{"n_kv_head": 6, "head_dim": 64, "d_mlp": 1536, "norm_place": "pre", "parallel_block": false, "init": "normal", "lr": 0.0105, "lr_mult_o": 2.0, "beta1": 0.95, "lr_head": 0.00634, "grad_clip": 2.0, "warmup_steps": 200, "decay_fraction": 0.852, "batch_tokens": 65536, "doc_mask": true}
MLP neurons of a small language model. Each row is named by its layer, matrix (up: input weights; down: output weights) and neuron, and shows model dimensions 160-287. Each number is 50 + 12 x the weight over its row's rms, rounded and kept within 0 to 99.
Before each neuron's rows, "fires on" lists the tokens most often at its 100 highest values on Wikipedia text that the model never trained on; "fires after" lists the tokens most often just before its 100 highest values on Wikipedia text that the model never trained on.

fires on: "\n", "---|---|---|---|"
fires after: "\n", "|---|", "|---|---|", "|", ")", " ="
L4.up608:44 39 42 36 57 52 50 33 37 50 45 76 60 72 49 44 50 64 71 33 45 31 52 66 56 42 72 40 64 38 34 41 47 71 59 30 55 26 57 45 68 56 45 70 55 47 32 33 26 53 35 55 51 37 51 42 47 78 42 55 53 39 57 38 65 46 50 32 44 47 61 57 45 62 50 58 54 72 38 56 52 51 35 48 48 44 32 48 51 76 25 40 59 50 51 49 55 52 31 52 49 41 60 38 59 43 55 47 42 58 42 64 57 56 54 35 58 40 49 54 64 41 68 37 43 58 58 32
L4.down608:59 51 50 41 31 45 60 48 49 63 48 43 38 50 46 47 43 45 54 65 50 71 38 53 64 69 52 36 66 46 41 45 54 58 30 53 26 46 37 36 54 33 32 80 53 50 31 43 45 60 33 58 61 58 43 60 54 50 51 49 64 60 51 41 46 59 41 67 45 68 56 55 66 30 47 46 52 72 49 57 65 26 56 57 33 45 45 66 35 50 71 56 43 48 35 29 54 42 39 55 50 33 34 35 50 51 41 46 47 84 38 47 49 35 35 23 54 65 60 41 57 44 55 51 59 54 57 40

fires on: "s", "th", "al", "t", "in"
fires after: " ", " (", " \"", "-"
L4.up1310:22 53 61 78 58 37 64 64 54 41 55 47 47 53 26 42 67 51 59 45 50 43 80 50 35 55 54 34 73 37 63 61 25 45 48 56 63 46 62 69 31 47 48 57 29 48 67 39 46 34 49 63 63 65 55 42 35 56 58 75 61 42 52 50 56 51 51 39 39 44 33 48 38 99 46 58 54 54 70 48 47 42 36 47 55 32 48 63 38 49 61 45 59 61 47 32 52 64 69 64 62 32 64 34 21 55 46 40 50 52 61 51 46 48 59 55 45 66 52 46 39 40 65 34 30 51 31 52
L4.down1310:34 58 48 60 63 56 57 70 63 45 62 36 66 46 43 56 54 37 53 54 32 43 52 44 45 47 62 49 41 54 63 48 40 48 46 65 47 63 45 37 51 65 52 31 52 48 65 69 67 67 39 41 77 29 42 45 56 43 39 50 32 44 23 48 49 51 44 31 41 42 37 47 34 53 60 75 40 34 43 44 56 50 50 48 44 40 57 70 44 42 55 44 54 49 38 71 41 58 54 63 80 56 59 60 57 47 35 44 38 49 55 53 70 58 50 46 50 66 50 48 58 37 60 33 50 44 64 51

fires on: "-", "s", " other", " all", " one", " several"
fires after: " a", " to", " in", "'", " al", " for"
L4.up537:38 47 31 43 52 36 18 49 52 57 48 50 70 50 43 41 62 47 50 43 53 45 60 31 51 52 45 41 70 69 39 41 35 66 49 67 63 60 58 53 50 65 41 57 43 30 61 54 61 61 58 37 42 57 70 41 43 34 55 55 30 33 63 44 59 58 35 39 49 51 55 44 55 63 51 42 65 42 62 76 31 58 29 35 57 74 57 49 62 42 31 42 40 56 46 26 63 60 46 57 47 38 61 66 32 28 66 48 30 36 52 53 65 62 32 22 41 60 21 51 49 68 39 53 50 62 71 59
L4.down537:45 39 67 48 51 49 62 35 55 39 44 64 58 54 73 76 50 50 53 40 58 41 45 29 41 35 80 39 35 37 67 52 60 47 51 31 48 49 46 39 57 65 55 40 58 42 49 60 55 89 68 67 64 44 55 47 62 65 38 78 55 50 46 47 33 43 52 28 37 62 24 56 36 65 53 66 46 43 40 22 62 50 54 77 58 60 77 57 44 58 50 66 58 42 67 43 38 51 68 57 53 45 67 39 34 60 51 66 54 57 53 34 37 36 46 59 37 62 45 59 44 41 46 41 38 47 46 34

fires on: "\n", ","
fires after: " |", "---|---|---|---|", "|---|---|", " —", "|---|---|---|"
L4.up298:49 68 33 63 44 59 60 66 52 40 39 54 38 35 47 49 44 60 41 40 57 53 57 49 37 84 47 26 47 59 39 48 64 26 78 59 61 62 42 58 47 64 50 54 37 51 64 33 75 50 66 56 62 62 50 44 44 31 40 60 54 42 64 48 39 48 44 49 56 68 52 64 48 42 37 46 45 42 54 47 50 36 52 67 55 39 52 37 47 57 66 63 32 43 52 35 47 26 39 36 60 54 55 55 73 57 45 51 25 39 47 71 37 44 61 41 56 49 61 40 30 51 64 55 52 54 57 49
L4.down298:48 45 37 62 45 42 50 42 42 55 74 30 54 40 60 53 40 42 54 45 44 54 76 48 44 60 54 44 73 41 46 57 39 43 57 34 46 53 65 43 41 49 56 39 53 52 53 31 39 60 44 25 44 57 43 50 67 55 28 64 55 59 60 56 58 53 43 49 83 25 34 45 70 43 53 76 52 40 35 55 43 73 50 53 44 38 56 55 60 55 22 62 47 49 39 50 40 37 87 61 59 36 45 48 54 47 62 46 41 44 29 64 61 59 38 32 76 65 22 59 46 61 65 58 73 63 75 74

fires on: "\n", "s", ",", " a"
fires after: "\n", " =", "ugu", " is"
L4.up456:40 64 71 41 51 40 40 48 47 54 43 48 49 42 47 46 41 51 45 47 56 51 61 56 62 38 53 61 43 35 30 48 62 58 52 48 55 41 33 60 38 61 30 55 66 59 45 47 43 41 59 62 35 46 40 38 37 61 65 51 52 65 50 49 47 56 55 57 36 43 56 56 51 38 35 41 41 41 47 48 30 62 51 21 71 25 20 54 52 53 61 34 59 61 52 38 47 51 73 42 50 37 23 57 64 48 46 71 62 77 42 62 46 76 37 37 49 23 42 48 63 56 68 47 42 43 53 47
L4.down456:42 56 59 56 49 38 35 70 56 54 44 59 49 45 30 65 48 53 58 44 52 68 56 49 70 46 62 32 40 37 60 50 57 56 53 55 44 44 33 35 45 32 62 66 52 28 45 56 37 84 32 58 47 48 42 30 70 55 54 48 55 58 38 53 51 39 66 34 46 68 55 37 30 73 46 29 66 48 50 40 47 52 61 39 56 56 70 62 51 39 72 59 48 63 43 61 43 19 50 63 40 54 43 68 66 46 56 52 77 60 49 60 50 43 67 49 34 64 43 44 41 41 51 49 50 41 93 34

fires on: "t", "ve", "m", "re", "b", "c"
fires after: "'", " a", " de", "’", " the"
L4.up477:39 55 58 37 33 64 64 41 52 56 41 46 51 59 45 45 54 63 54 43 12 49 78 45 40 21 57 46 54 41 79 84 30 54 18 45 52 47 53 29 63 61 57 39 31 30 56 51 49 61 52 59 53 42 27 39 62 58 42 38 73 48 45 49 62 50 56 48 53 48 58 43 44 65 37 39 36 48 54 36 61 53 62 35 55 34 35 90 68 48 72 50 41 51 31 61 64 38 55 49 72 45 50 43 31 53 36 35 56 46 60 68 68 33 53 44 57 45 46 45 61 59 50 53 48 46 52 64
L4.down477:52 52 71 39 16 80 52 28 45 42 41 18 45 24 63 69 45 59 48 57 55 40 63 76 24 46 38 43 47 46 39 40 34 27 54 53 57 47 45 44 68 75 64 53 54 38 38 45 40 47 45 45 49 35 48 42 68 48 57 38 36 54 45 43 69 66 36 59 40 36 55 68 59 22 43 56 53 49 51 51 71 45 40 69 37 64 45 52 36 44 44 73 51 51 53 58 41 52 58 40 33 60 60 57 57 83 55 44 46 53 38 42 46 51 58 64 51 53 54 32 29 35 58 58 71 64 50 55

fires on: "\n"
fires after: "\n"
L4.up1520:65 83 52 44 71 49 69 39 46 41 62 47 45 64 56 60 45 63 61 43 26 51 62 49 59 41 53 55 54 38 52 59 44 40 44 30 56 39 37 57 48 44 31 39 48 75 51 59 21 45 50 34 52 45 44 39 41 57 55 34 62 59 40 72 76 29 46 48 42 38 53 50 58 65 58 42 37 57 41 49 46 45 51 31 50 40 35 51 52 56 48 68 65 45 25 59 48 37 55 49 71 51 45 51 35 52 52 42 48 49 36 52 43 60 38 34 43 41 53 56 49 41 64 35 47 46 70 44
L4.down1520:52 38 58 53 60 48 67 59 35 47 43 41 42 66 47 54 56 66 60 80 43 40 51 47 43 24 75 46 59 38 67 65 62 61 37 58 29 20 44 57 38 52 49 64 61 41 57 58 58 51 55 61 31 34 46 56 40 56 36 30 54 67 28 56 44 37 29 46 36 40 43 53 42 65 44 42 36 45 43 61 47 44 63 54 62 69 49 30 50 56 69 56 70 50 47 57 48 41 68 25 47 44 61 53 73 36 81 64 38 48 43 43 47 48 51 41 33 47 49 65 18 39 48 70 40 67 44 57

fires on: "\n"
fires after: ":", "---|---|---|---|", " |", "|---|---|---|", ".", "|---|---|"
L4.up865:59 86 33 48 42 41 41 70 53 39 42 56 56 42 60 55 57 49 64 33 54 51 52 21 40 50 33 50 53 67 60 47 54 50 60 30 68 59 59 49 64 59 39 56 46 50 42 44 35 31 31 70 76 52 64 43 44 26 43 76 49 50 61 42 49 35 56 42 58 48 23 35 55 56 83 63 53 40 46 44 60 38 59 67 53 70 35 48 58 43 75 62 38 29 50 58 50 37 47 42 48 54 33 61 42 45 54 32 55 43 48 59 42 49 44 68 55 53 51 57 54 49 44 62 54 52 36 60
L4.down865:55 71 34 53 21 63 45 30 58 49 47 56 50 57 76 63 44 63 57 38 48 54 51 40 40 48 31 26 47 66 53 46 66 37 63 51 59 51 54 59 58 49 63 45 53 45 48 58 31 40 38 68 62 46 57 43 49 40 40 57 60 42 68 40 36 62 60 32 48 54 34 49 44 53 80 32 53 53 34 45 41 52 35 52 44 69 38 53 68 61 58 40 61 44 43 59 37 53 65 60 61 50 25 60 49 51 66 26 32 65 22 48 29 40 50 57 50 58 54 32 49 43 31 41 77 40 99 37

fires on: " |"
fires after: " |", " ", ")"
L4.up1343:53 52 34 43 54 47 61 61 44 61 40 65 45 58 49 39 66 62 54 36 50 70 47 43 59 47 43 66 29 54 67 52 42 55 49 42 51 35 41 61 53 45 64 34 40 47 48 54 44 43 55 62 34 64 65 44 53 57 01 47 42 41 55 57 39 37 38 51 14 33 44 38 54 54 42 40 51 44 55 69 47 58 44 56 34 60 37 63 30 49 32 48 59 50 48 58 26 28 41 42 27 64 41 39 47 48 56 43 43 53 46 33 53 55 59 69 53 44 63 50 61 42 31 48 59 63 52 44
L4.down1343:44 41 49 51 24 62 60 57 61 53 53 50 51 64 29 51 44 40 61 33 75 50 56 42 75 51 24 35 53 41 29 54 48 64 38 55 48 42 62 56 53 52 34 56 47 61 52 36 67 49 74 68 55 37 41 40 45 50 55 59 43 61 67 61 54 53 63 65 45 47 50 44 44 51 39 31 57 30 67 53 24 42 55 68 50 52 38 37 52 61 55 55 34 75 57 45 80 62 45 35 33 68 44 53 49 61 52 54 73 37 47 61 61 42 53 56 32 47 57 47 66 39 42 46 35 54 71 57

fires on: "s", " role", " importance"
fires after: "'", " the", " his", " a", " an"
L4.up448:43 31 61 21 46 47 58 66 49 62 56 37 76 53 62 46 44 49 53 51 27 38 47 46 50 43 48 44 62 43 57 60 49 51 53 56 61 33 46 53 57 44 63 55 40 52 56 47 46 49 56 46 54 43 46 43 30 45 54 36 47 32 61 42 51 42 47 50 50 62 50 65 52 69 55 52 19 52 50 64 61 79 56 49 55 59 41 65 39 48 39 62 30 63 26 43 53 56 46 55 31 50 30 54 42 49 53 37 59 52 64 71 55 43 47 49 45 37 59 46 68 48 60 48 45 52 60 36
L4.down448:67 69 41 57 49 51 56 47 65 50 40 49 56 52 32 60 72 40 65 47 52 47 31 47 44 59 62 30 59 49 45 44 60 38 61 31 50 57 45 54 37 52 49 51 54 54 49 58 49 62 27 62 69 54 67 29 54 51 48 64 67 28 42 71 59 38 42 62 55 40 49 33 64 46 46 52 72 55 34 58 40 39 78 60 53 38 71 44 55 38 40 55 62 62 45 76 31 38 41 49 51 40 53 55 57 24 55 61 48 53 51 58 36 63 53 34 41 56 44 36 41 44 65 71 54 55 61 61

fires on: "s", " following", " next", " result"
fires after: "'", " the", " a", " The", "’"
L4.up768:53 59 39 77 46 68 30 54 35 38 52 33 59 38 45 48 58 49 37 75 66 43 47 46 59 60 44 55 43 70 44 62 43 51 66 66 45 38 71 39 61 62 59 26 55 49 43 26 58 55 63 61 49 62 36 62 45 44 54 57 45 48 46 62 24 36 35 60 50 57 22 50 50 67 60 70 41 57 42 77 54 56 67 50 60 54 35 69 24 24 49 58 40 43 56 54 60 33 48 49 49 42 49 63 47 55 72 24 60 46 63 54 66 48 70 47 51 49 54 75 48 70 46 40 43 64 54 37
L4.down768:44 61 45 31 40 21 52 41 47 59 69 68 60 58 45 31 52 72 73 42 41 54 40 47 43 47 47 65 57 47 49 38 72 47 49 63 55 46 26 46 45 46 64 35 49 56 60 40 38 61 53 68 43 44 48 27 44 57 39 38 52 68 57 37 54 30 70 39 59 62 41 25 58 52 52 38 27 36 64 43 77 50 71 49 55 53 46 41 48 62 48 52 33 48 49 21 33 58 59 17 59 49 68 37 39 31 36 54 45 76 45 69 51 61 48 28 70 45 51 50 37 51 46 30 57 42 61 52

fires on: " ", "|"
fires after: " |", "|", "\n"
L4.up811:29 54 45 73 45 53 30 47 51 34 54 38 46 31 53 64 66 65 61 55 39 59 55 40 41 70 38 51 49 63 32 45 42 33 33 52 56 69 63 35 59 49 32 51 60 51 60 63 40 58 50 65 40 33 62 36 61 34 40 35 55 33 66 44 45 71 60 78 36 29 60 37 53 46 54 54 53 35 29 56 52 63 53 63 36 44 40 60 31 40 52 61 45 59 57 40 38 17 51 47 49 57 57 54 47 57 28 52 67 65 67 50 77 69 55 60 48 50 44 60 51 50 64 55 35 43 46 52
L4.down811:39 56 52 52 51 64 39 62 39 65 26 48 50 54 60 56 63 50 44 61 37 69 29 51 47 37 50 59 64 33 47 55 33 32 45 76 61 40 58 49 50 62 58 45 62 40 54 65 56 66 51 52 46 66 46 60 59 35 39 15 47 43 42 53 49 40 61 57 44 55 72 56 56 60 67 60 54 63 82 35 47 67 59 50 60 31 61 63 30 49 67 45 51 70 57 58 37 43 35 65 40 47 44 52 45 79 55 55 37 51 52 57 46 47 43 39 46 56 48 60 48 39 58 34 49 56 45 49

fires on: ".", ",", " that", "s"
fires after: " U", " 1", " St", " races", " v"
L4.up212:46 75 32 54 53 42 54 62 54 34 78 53 48 53 50 50 60 35 41 55 36 47 52 72 47 65 56 53 70 58 42 36 52 62 24 57 59 38 60 37 45 57 75 61 49 43 44 48 56 56 48 56 56 66 27 60 28 55 67 43 34 51 38 41 47 54 78 51 50 53 66 36 54 42 34 51 40 32 34 27 21 45 41 63 57 41 40 56 55 43 43 70 46 48 49 53 71 30 58 52 41 62 32 68 62 42 49 36 38 68 50 77 42 60 56 42 62 46 56 83 49 59 45 58 53 52 56 82
L4.down212:80 41 41 56 44 53 48 41 61 55 31 40 57 53 31 39 58 65 40 63 46 59 50 32 34 59 38 59 44 63 32 53 44 48 65 51 59 56 46 53 41 46 30 31 30 37 55 66 53 68 54 24 42 56 33 33 50 46 46 52 36 58 50 52 67 52 81 40 67 54 42 59 43 75 54 51 44 54 50 42 53 59 33 50 63 45 45 67 56 71 51 40 56 57 60 52 37 69 31 51 39 48 76 64 46 51 43 50 38 21 29 49 46 62 51 56 49 63 31 59 35 42 58 55 46 51 59 71

fires on: "s"
fires after: "'", "’"
L4.up965:50 57 67 36 52 60 46 67 62 39 57 37 53 66 57 46 45 70 39 39 53 39 42 57 64 64 75 55 45 47 36 63 65 34 26 48 61 59 52 57 54 50 42 52 38 67 61 35 60 32 36 55 54 39 49 43 35 62 63 62 63 58 39 67 55 48 43 30 33 55 47 23 50 82 48 78 62 71 44 44 64 71 45 36 53 40 59 56 64 42 59 56 54 51 43 30 47 71 45 48 57 55 43 63 41 40 63 39 46 52 67 38 49 44 54 58 50 63 49 26 52 40 43 33 47 66 54 58
L4.down965:49 48 38 43 62 78 33 36 51 36 81 35 42 45 74 53 56 59 43 55 57 65 78 37 39 39 56 68 43 43 45 45 61 40 52 62 43 65 42 56 59 57 56 42 59 55 44 45 41 65 57 86 45 41 40 42 46 54 29 51 32 64 50 45 63 63 59 31 37 42 46 50 72 40 41 53 53 62 46 45 56 47 58 51 46 59 71 42 52 51 42 50 45 60 57 62 54 52 63 44 59 34 43 79 53 63 57 47 59 52 65 59 46 65 58 41 45 13 66 61 52 65 34 65 49 46 51 42

fires on: "\n", " place"
fires after: "\n"
L4.up1450:59 51 36 46 62 44 59 49 58 58 49 50 55 52 42 43 52 65 57 44 45 44 53 29 48 51 41 53 35 44 62 49 48 64 37 53 54 52 30 36 55 49 43 42 49 59 60 40 59 52 62 41 49 47 43 56 61 49 62 61 49 69 36 61 67 45 62 68 57 35 42 40 38 64 39 39 40 35 41 67 34 32 43 50 59 59 56 39 41 48 44 52 43 43 73 47 47 52 60 26 47 57 58 73 38 25 59 57 41 13 42 62 42 46 53 31 37 68 40 42 45 47 68 31 57 40 68 54
L4.down1450:62 46 26 57 66 41 50 81 68 41 45 68 71 41 49 50 45 60 44 53 31 39 38 68 35 44 51 47 56 60 69 54 66 47 36 61 66 63 55 51 49 21 45 38 45 53 61 54 35 68 48 55 54 44 49 47 28 58 56 28 41 56 49 59 42 50 38 39 48 54 73 51 44 67 59 42 45 58 36 54 72 65 55 60 49 41 31 50 31 57 38 59 63 39 38 52 28 58 64 47 51 65 73 53 52 48 32 55 40 38 71 49 70 54 52 69 46 66 34 71 50 34 34 58 48 43 75 54

fires on: "s", "-", " to", ":"
fires after: "'", "\n", " (", " is"
L4.up1157:62 46 49 62 49 85 60 75 57 45 77 34 39 50 51 32 11 58 50 47 40 48 53 43 67 47 48 43 42 49 33 65 59 56 48 56 43 43 29 19 63 40 38 56 52 63 36 51 54 44 38 53 49 52 41 38 39 65 60 54 54 46 45 67 40 69 35 52 64 52 49 23 44 50 65 52 53 40 66 35 32 63 67 62 76 50 60 59 46 36 45 50 52 52 60 46 48 54 51 48 56 44 54 50 56 66 50 40 47 47 60 41 45 53 52 50 22 47 34 36 49 45 66 27 50 45 40 57
L4.down1157:32 49 28 65 49 54 57 38 50 41 53 45 36 52 51 35 52 51 54 35 68 71 55 48 34 82 45 56 47 51 63 40 50 43 42 30 43 42 47 42 45 69 52 62 54 57 48 59 49 37 45 52 47 52 33 49 53 64 46 45 68 56 84 40 43 42 54 41 40 51 39 51 66 44 50 33 41 49 41 55 56 37 53 23 50 51 45 44 42 73 50 33 57 61 32 50 72 41 40 37 54 52 63 67 51 56 54 63 45 38 58 37 53 68 52 52 74 31 68 28 53 35 52 55 62 34 28 34

fires on: " |", ";", " Free", " "
fires after: " |", " ", ";", " ?", " 0", " –"
L4.up279:44 63 37 55 60 38 51 51 49 55 37 50 26 35 50 69 46 63 43 61 64 61 53 54 37 72 44 38 51 60 17 56 52 53 49 39 45 55 45 35 55 46 22 47 44 70 54 82 50 71 55 82 38 79 55 41 35 42 41 49 38 54 26 53 51 45 54 58 44 57 59 53 35 44 34 41 52 66 48 31 64 40 29 71 44 33 49 60 49 68 36 50 30 41 56 49 53 33 27 61 43 41 29 58 41 64 45 45 53 72 73 51 37 37 21 64 49 48 60 30 34 50 48 64 53 58 57 61
L4.down279:57 96 40 57 56 77 42 51 50 48 56 61 41 63 54 68 51 58 53 50 54 42 50 44 39 48 61 60 64 34 27 50 50 46 40 44 30 66 41 57 48 38 41 52 55 57 36 53 57 38 61 53 62 41 69 33 41 41 42 59 53 61 45 58 55 41 54 60 36 51 34 55 28 54 22 56 41 51 36 81 40 39 29 64 86 33 27 60 28 48 57 41 39 35 60 29 46 62 28 46 66 71 50 59 52 55 42 69 61 49 40 59 49 68 55 62 56 41 40 34 60 54 48 48 52 60 61 59

fires on: "\n", "ing", " and"
fires after: "\n", ".", " (", " and"
L4.up491:48 68 54 44 70 59 55 65 42 52 58 61 61 49 44 33 31 32 44 51 65 48 53 43 55 52 46 42 69 49 53 42 49 46 64 53 67 49 61 17 50 63 40 59 32 67 73 44 33 44 56 53 45 39 50 55 54 58 55 44 46 46 40 66 41 43 56 39 45 54 46 54 27 53 58 29 57 72 37 64 38 30 45 56 48 38 41 72 43 66 50 75 61 50 44 40 39 39 54 55 75 62 55 65 37 50 51 34 54 37 49 53 47 50 62 43 50 41 47 31 69 68 58 38 56 59 58 61
L4.down491:66 31 63 60 57 29 54 65 55 61 41 48 47 51 58 67 60 47 49 59 63 48 29 51 53 34 45 57 26 36 42 41 51 44 16 49 40 51 35 63 39 43 38 55 60 41 16 61 46 55 61 40 60 63 59 58 40 40 66 46 64 48 43 30 49 26 61 57 38 54 47 63 60 28 50 43 52 52 51 53 69 64 51 56 54 57 35 41 55 44 62 50 35 56 45 37 32 62 39 50 45 67 65 42 45 42 38 55 51 47 52 33 48 47 40 62 32 67 80 32 50 44 55 55 69 45 46 45

fires on: ".", "s", " (5", " (6", "ed"
fires after: " U", "S", " Marques"
L4.up961:71 58 55 39 66 35 45 63 81 39 55 79 47 86 43 67 60 49 66 55 39 29 47 69 44 54 34 75 43 55 36 48 56 36 46 55 46 68 51 51 39 29 44 43 48 37 27 36 72 38 41 42 52 46 50 51 41 58 44 57 46 58 41 42 45 36 32 49 46 44 47 47 55 49 49 57 54 44 53 36 55 60 52 53 55 49 57 37 52 66 68 65 41 44 36 34 65 74 69 50 39 31 61 95 40 66 60 63 55 54 52 35 37 50 45 60 59 40 46 48 42 71 61 53 49 60 70 51
L4.down961:27 59 50 38 59 59 49 50 39 45 30 46 53 41 66 54 64 52 38 65 39 82 59 49 28 31 61 49 50 53 44 50 45 44 59 35 41 46 45 45 54 40 38 58 45 67 65 56 46 65 34 48 55 73 60 71 40 35 49 51 69 52 31 64 48 38 51 50 38 34 40 63 51 49 54 37 34 40 77 56 32 42 44 41 31 62 80 60 62 56 33 29 52 41 36 54 45 36 36 70 63 35 51 61 50 48 27 33 50 64 55 44 58 58 38 39 45 61 67 52 60 49 60 66 48 55 40 43

fires on: "-", "|", "\n"
fires after: "\n"
L4.up1424:53 41 26 59 50 72 52 66 55 49 71 46 50 67 61 28 49 54 39 73 48 49 47 34 45 40 63 48 51 49 49 37 42 43 61 72 48 57 53 54 61 42 57 39 42 67 33 50 30 39 31 53 55 53 54 45 60 56 42 46 56 59 42 55 60 38 43 52 52 47 45 18 42 59 52 28 48 19 31 56 52 41 54 37 52 53 61 72 49 39 27 31 57 57 57 41 58 18 63 74 27 29 56 56 48 67 48 50 56 46 37 41 71 62 39 41 50 46 68 50 55 37 57 32 56 40 36 42
L4.down1424:56 50 47 77 54 30 59 41 28 50 54 31 49 58 69 49 56 62 61 54 62 49 64 48 53 57 52 60 45 29 41 45 35 68 28 45 58 44 47 41 52 50 39 28 55 59 50 48 68 16 41 39 47 47 61 61 46 51 39 34 51 86 46 69 29 55 37 41 50 32 49 58 56 53 40 56 76 49 39 43 38 42 42 68 67 61 58 73 32 59 49 64 65 45 63 55 61 33 53 57 53 56 44 51 51 52 48 69 30 39 59 63 29 55 54 53 68 42 42 50 49 44 53 72 59 38 60 39

fires on: " |"
fires after: " |", ")", " –", " "
L4.up311:41 36 41 64 53 63 62 52 61 63 51 51 42 40 50 38 52 51 39 55 38 64 48 40 63 35 41 40 26 45 43 45 45 57 58 51 53 52 25 45 48 53 47 47 43 49 38 32 69 66 59 75 53 58 52 18 34 73 12 38 53 67 42 55 39 45 54 52 36 30 38 49 57 57 46 52 42 49 48 67 32 58 59 51 44 58 55 32 45 67 48 52 73 48 47 56 30 46 50 56 28 64 25 49 55 40 65 57 57 55 57 35 47 56 55 53 37 43 64 55 60 41 33 47 50 65 65 67
L4.down311:24 36 49 37 36 50 34 46 45 44 50 56 47 31 39 63 32 33 36 37 45 51 73 41 59 64 30 60 68 58 74 44 55 52 38 48 64 59 54 35 62 40 61 51 34 44 35 38 46 65 68 79 59 52 50 35 57 60 61 62 61 26 73 36 38 58 36 75 43 68 69 41 54 49 42 71 44 51 47 44 44 46 45 23 55 29 38 25 47 45 75 64 43 65 72 76 57 31 55 66 55 48 35 77 27 63 42 44 57 58 65 58 59 23 61 70 47 43 60 42 53 53 57 54 54 30 53 73

fires on: "\n", " 1", " ("
fires after: "\n", ",", " |", "."
L4.up5:46 59 51 43 40 40 39 26 80 47 58 35 45 39 62 50 57 62 36 37 54 62 51 31 41 61 37 58 66 60 48 45 40 61 57 57 43 60 66 41 68 62 43 50 40 61 38 30 56 45 51 39 49 45 61 65 62 58 54 54 53 67 50 29 84 57 58 41 34 26 67 62 35 43 37 62 61 52 31 53 45 48 31 51 30 53 48 66 40 41 69 61 48 44 48 49 34 52 58 61 36 60 67 76 74 55 59 68 64 42 49 36 49 36 37 60 47 53 29 37 48 71 40 43 63 61 70 35
L4.down5:47 70 52 54 39 45 38 50 48 33 42 40 33 53 46 51 43 48 50 45 44 57 56 53 41 46 56 50 34 63 60 57 41 50 57 72 37 57 45 31 66 37 62 35 49 62 40 73 63 43 63 53 56 46 54 40 45 70 55 48 58 42 41 41 59 31 53 56 43 35 58 37 42 52 38 18 23 62 40 41 29 61 69 38 45 39 42 54 55 42 48 45 45 84 60 33 32 72 49 59 59 39 37 67 59 42 64 59 56 40 57 66 56 51 17 40 52 40 43 55 56 82 40 40 43 44 51 39

fires on: "s", " they", " it"
fires after: "'", ",", " as", " and", " As", " the"
L4.up271:24 48 62 59 34 54 71 50 51 51 58 84 37 48 62 35 41 50 45 37 35 59 57 49 50 33 50 49 47 55 37 54 60 53 84 45 58 42 32 21 53 58 43 37 35 70 66 57 58 58 57 44 49 56 59 31 52 54 55 32 43 52 38 43 45 35 63 49 59 48 41 36 40 52 47 44 52 50 63 54 43 49 74 58 23 73 56 63 28 36 63 67 47 39 48 45 55 46 41 45 44 46 51 64 42 47 41 37 50 45 64 57 45 41 54 64 46 52 81 46 64 44 47 67 52 44 41 52
L4.down271:55 46 58 57 45 61 44 52 50 47 44 33 38 55 58 46 62 63 35 56 57 41 52 57 41 65 31 62 49 53 39 27 42 48 47 54 35 55 62 59 44 47 54 58 55 64 22 42 70 37 47 47 60 24 39 43 54 56 30 20 46 60 51 34 54 64 41 30 58 52 56 58 63 51 82 61 43 34 58 44 40 42 32 64 54 46 42 43 46 38 57 56 58 42 58 48 34 50 59 39 44 52 43 37 73 48 45 63 55 66 56 25 50 54 46 33 31 53 24 39 55 47 63 57 85 46 36 49